config.toml
num_hidden_layers = 10
hidden_size = 192
num_attention_heads = 3
num_key_value_heads = 3
head_dim = 64
intermediate_size = 384
vocab_size = 2048
hidden_act = "gelu"
norm = "layernorm"
norm_place = "pre"
norm_eps = 1e-05
positions = "rope"
rope_theta = 10000.0
rope_fraction = 0.25
qk_norm = false
attn_scale = 0.125
bias = "all"
tie_word_embeddings = false
parallel_block = true
init = "uniform"
init_std_qkv = 0.0188
init_std_o = 0.0188
init_std_up = 0.0188
init_std_down = 0.0
optimizer = "muon"
learning_rate = 0.00586
lr_mult_o = 1.61
beta1 = 0.93
lr_head = 0.00578
warmup_steps = 200
schedule = "wsd"
decay_fraction = 0.873
decay_shape = "sqrt"
final_lr_fraction = 0.0
batch_tokens = 16384
max_seq_len = 1024
doc_mask = false
train_tokens = 113700000
max_steps = 6940
dataset = "wikipedia_en"
MLP neurons of a small language model. Each row is named by its layer, matrix (up: input weights) and neuron, and shows model dimensions 0-191. Each number is 128 + 32 x the weight over its row's rms, rounded and kept within 0 to 255. Numbers have three digits each.
Before each neuron's rows, "fires on" lists the tokens most often at its 100 highest values on Wikipedia text that the model never trained on.

fires on: ".\n\n", "."
L3.up317:092143137115106111157123090101110162137141119117106122133170090129117130110155167110097132098122109128130183151150111072144145075088105141161172083133115093170090139080171124132140084081151113048092181055099174157111116060201152128151070137133114146153140159131081136204159100087085083113088152181119151126111119093085147093135120081142121159118135141147112189075136084159132141105133119112122132140202159141139224173169121157146110126176080117122107141173124180123215113135160127152105137119122106121132172105164147070165168168161050145122107104150096156166146162103105119159

fires on: "our", " th", "ou", "g", " w"
L6.up53:099130114110130171085136114140102141134182159179173115133099190144123139059164121119126108086150156109145117070138089155192109171099119142145074045139096125190117182080131127100090150143156120078108143199156063129094089115112120166121104144077087145147149136151110162136144103160171025162191188110092151153098082128111129141133128090124090116107142128134118120171149050066131143090091135106089119085125125154135137150139172116157119106189110148137165160134139175139122151155104110088139085137097122146142141083157125148153127198150119158124121125155097229061140147122135103141

fires on: "er", "ach", "ank", "her", "tain"
L7.up145:129179134126141121121109084146153149188176170138135150158150119093106114094161128115137160118100095124131116064136127107155119140069152160094134111100111097155044166109109182125131143128132079145089126139104136126084060122122076083099121159142097167097142117104116127165091111130058105110092132115157141155137136140115175147116140169133184123119109138170084205119137081206183123177165065115121151143120137158077142136104114129077123112099132051138062149118136093153181135103164091128121156108175054103116113139133216123230156098118139174118155178165080119090145114104109149089

fires on: " it", " based", " prov", " released", " been"
L3.up68:130081105111141158092161124106113109080150121133173061185080093125130099163132136148135100125126169126131129155102071130170130052142088148186089114151165101116167090146111140124113113124177170136106191120142192095147101150147072098180104122147141118129084117139130142140111153094112150136147128103055115107107079157130108199140145129150171086155129102092184166146152151122118130146210118074121099120147106156150133173048087115107085089179091109120132173183084165119079155090153150105103050140098207108089135125110156157074097138116117159142194169135100174088137117121157116158

fires on: "th", "ly", "ph", "by", "ot", "b"
L3.up204:082123164176178102132179153143142077078191131084176129157139046083127119147113163138147081138107079052118152160091146139123160106151074084182141106120147134113140133072126134245147140117079111106142130169139100117096146144171126146109105140116094135142174159133150132147065091150106144139110136156149125108117155166094147081128110163165107161068148120118088125118156110097103153127127135136138147133159192178075073127143174155121076164151116164155146147103107126138139147050141126100150085141132100075108134134174109129158097090113158112159158074040126102150072147106152152196

fires on: "t", "ion", "re", "g", "ou", "ant"
L6.up188:044107092096115116204083159106148151122110147122173098103093177114150214073121128170107065111144080150149145150145098135105117108064124156148095152118144093151098158145106151178118181153110152164088124190163136116081140127114112173110157151112128102163102191101132090196136102087133136094040150137116165161106133076140147117135134124146135141140132079163078128175124091101114125090147212129096140147137110070166151107148083114153155145111106143122100177157088125121143137096151107132122116083119173100161140128145154091137131176082115141205112048083150160055137160148149137121

fires on: " such", " because", " all", " both", "ess", "|---|---|---|---"
L3.up368:121166097134116114210158107141102098109070241097104106150180143148157184074124104187066100138168138149152099098147118217143177106083149156101086148128117158177091174154110085093127113163123141111115125173128114102108160112148108166094112176119158150110127045113123155159081098096126124182124132132160124139133087120124112136103131134149154122158139114106125121135152067145098132160167109153188098111081112073142081090205102137106134088162112102134116138152186054093143096138094112097202122133118126147105126183104177056159156086155133129132152091113118144136150124126100095138

fires on: "ly", "ately", "ically", " also", "ely", " to"
L3.up193:103126145126118113141104100112212168149149138138131111102118063129118062178074178081132135154164154102156166184088103134138170109175149129116104145145130133178165116158120092126159101121150110139129182104065150079140140125180131059148110158144099148161123146101072132147144100143100210128127092133102147060129095180122048162156140111142104124136116120055048133115135124180141154143183158129210061120131143114118103139101099076122137087103125097139136096083089109121067170168153098066150115130083112139117106116151159137120107107147111183135147096073154160094121088146174136177

fires on: " dis", "ut", "ot", "anc", " career"
L3.up383:136112126134167149126151132083126116151158152139113123166049145106144101167152127182134167133101143167098115184128148141174118109129138129057077159087124119124112144157122105203097115150147121109074077116143145096128176144103109128130028192167112060135128136099148108136087147093213143079143128122087139161150145125083142186156157195111094096089114094058109126118078208140119094136187098117137121147113089089165080132072142156138109170205124125106079146140127172140149106115154110145133125164200120133106144146149080150107079129092170089087146142087125150115147160103132162087

fires on: ".\n\n"
L3.up197:111178107093112111110126086076071200119161128095145175108138091111122133113176160090139135174131127168081201166095080095154150108152130105152140079145123137111056141114137145148129091102141165080078116162132118171119146066200147110122075125113109105161127130144083082197196071090118112141157189153108125133117114115097118125085111077128142120146139148134107183087146076111117108121159102108142127122149166185165233161180119130114104136124060176104139160159129156130123143147160104131065114118101170099107169118103158100104151169126046129170150131152122139094192117112139135134

fires on: "om", "p", "it", "t", "s", "th"
L3.up353:163087160151134082145161122135188167206145148089126139146122111106097171134124149134162152084098100162109127148135143180079127174120105131107078069093118057158113171141167098145101064163189164118137157118146098134151216091154123070106108119159142118080125138134118149118103129183052137139133163111105095123077165137145173147103113120181175148114082097104104087049145157114136121096136127092184122103140171145127072116122162141158078132126178123135139166147073147136157162152127149102130105168085077142142087089138060172107092134077110128143112064083091147153153088144143074149

fires on: " and", " (", "s", "re", "aces"
L6.up74:104079179169211115115125109147067087149124180112094132134067111104101168118126155128100088114086071127183148111135085123117193082154068155141109100135114118087146148146114095150060125164120118124134151158105174123126161175117081100131110126167191072090149119141152104107201143178086128108146130182138118182099118096164141145087148165039174084096182160102130155063157107099153110156149117087075081105112132089111146123162157103140154137177135092111133075079086102110148089131103105152174102160117112104128172153132125170161093113166151141131143123124132192148146175125160111087

fires on: "h", "y", "ly", "by", "o", "."
L3.up191:148051134157184083091124146081102123170125143120158133149094089109119156178172138117170173152138081064157144183138158137094146147129143163167149090141100102100129145083113136133194104101072135090142118117154084185132153106157146095155094115116133152154207148127143162129107127113045119104085138166115125116086103172118141043122115105150117172134140109040109112116098123109130148147149128157161112089126158113106109134095157112130089102183171122159119137117068180100122125067119095160183068086104173090146142097157163114119159147105112113094114040095146103150144191186172132156